Part of a small language model's weights.
Size: width 192, MLP 768 squared ReLU, vocabulary 8192, 8.1M parameters.
Architecture: biases, tied embeddings, normalized queries and keys.
Training: a variant of Adam for these matrices, 8088 steps.
MLP neurons of a small language model. Each row is named by its layer, matrix (up: input weights) and neuron, and shows model dimensions 48-143. Each number is 500 + 50 x the weight over its row's rms, rounded and kept within 0 to 999. Numbers have three digits each.
After each neuron's rows, "fires in" lists the words (lower case) most often at its 100 highest values on Wikipedia text that the model never trained on.

L8.up268:539482420519497465462512478502430463585494445426411447516554520552407520556505481562393443517449448516531474440471647462465533452419496441380508492527508455552506595473503539501474526606444395520626561499500449537371522554475553539448497525549517552411528502499450497490456450489604522520
fires in: "i", "you", "we", "was"

L8.up220:513451566590461527535560625425460580489493463486532350437548592589535468482460464514452490516477525500477464496503570395484460465494518479521608383520536473510520486512479519556491561479527496508558471562460412499566476489489512517546458478558568490429549549567524506516524408549502521355
fires in: "2006", "2005", "2003", "2002", "2007", "2004"

L4.up718:577582622605378472470502533474458466547510488493449564536525585547510509380557419599497561454449581367450436556510462482498606375602574530526552472570440410445464457487570547542510461562522481482466530541585534525396419489488500483586447485543581545513499465534577477521448551507418516417
fires in: "american", "european", "african", "independent", "australian", "conservative"

L2.up351:462448443491501574537539426415363580506497452601550501565531454503520401583422570507546548481466519372420540427506544400528492497494469494488502516605392522440470508505548569471452533528422549517489613492558510555430408549533473510440533507496532446486471621543494488524436428504503530519
fires in: "john", "thomas", "richard", "henry"

L8.up412:480609553489528421444574463420540498521462484526395472541596583528565565484428421513570527483514553508447405552471519497423433557525500392468450400525484454618427522457550644507435511530492585432468437488495536539530503489490507530477477519505492527509551590499564515482496512492481499469
fires in: "first", "all", "vice", "lieutenant", "third", "second"

L4.up517:554459547430469463546506501466479553562546456488436522459520452517462602545560410522564555554466489474558517531528536426485521406498408498531618507533486544432444507534464465556544489559500498481573533495452455413396432589496480516476489514466549516474468536417499357608513567542453506428
fires in: "but", "though", "so"

L4.up403:493405572542561431533577539496432504487498518491548462500483519491509493495363503465456420462497457505444404477492397499514583524532553442513477542521575552534450539580482569513426516584482498446471586492525536468499425536466553500442548506489494466525412538407501540473465532492567490464
fires in: "city", "united", "sports", "flight", "island"

L2.up308:469494630496470579523474554483471504527478512571499498499567544480551589461536528531492483608434482537468438405502404482531506538572492520571591565548473511475450473500529415470485422584486501491516502549432458517495447513459481515458485591586495385453426458473485460463459438437561513438
fires in: "railway", "street", "tunnels", "highway", "road"

L7.up61:472529465415477502505372468503463491515463422423495451508488599489382556516470468624464547527442540533594518543593549509437554490549435441508561510558541397500547551496554476501527495492568451437551535490544508549441534489424553550474518542448486508412531515517442460509544520534454452555
fires in: "this", "some", "these", "they", "many"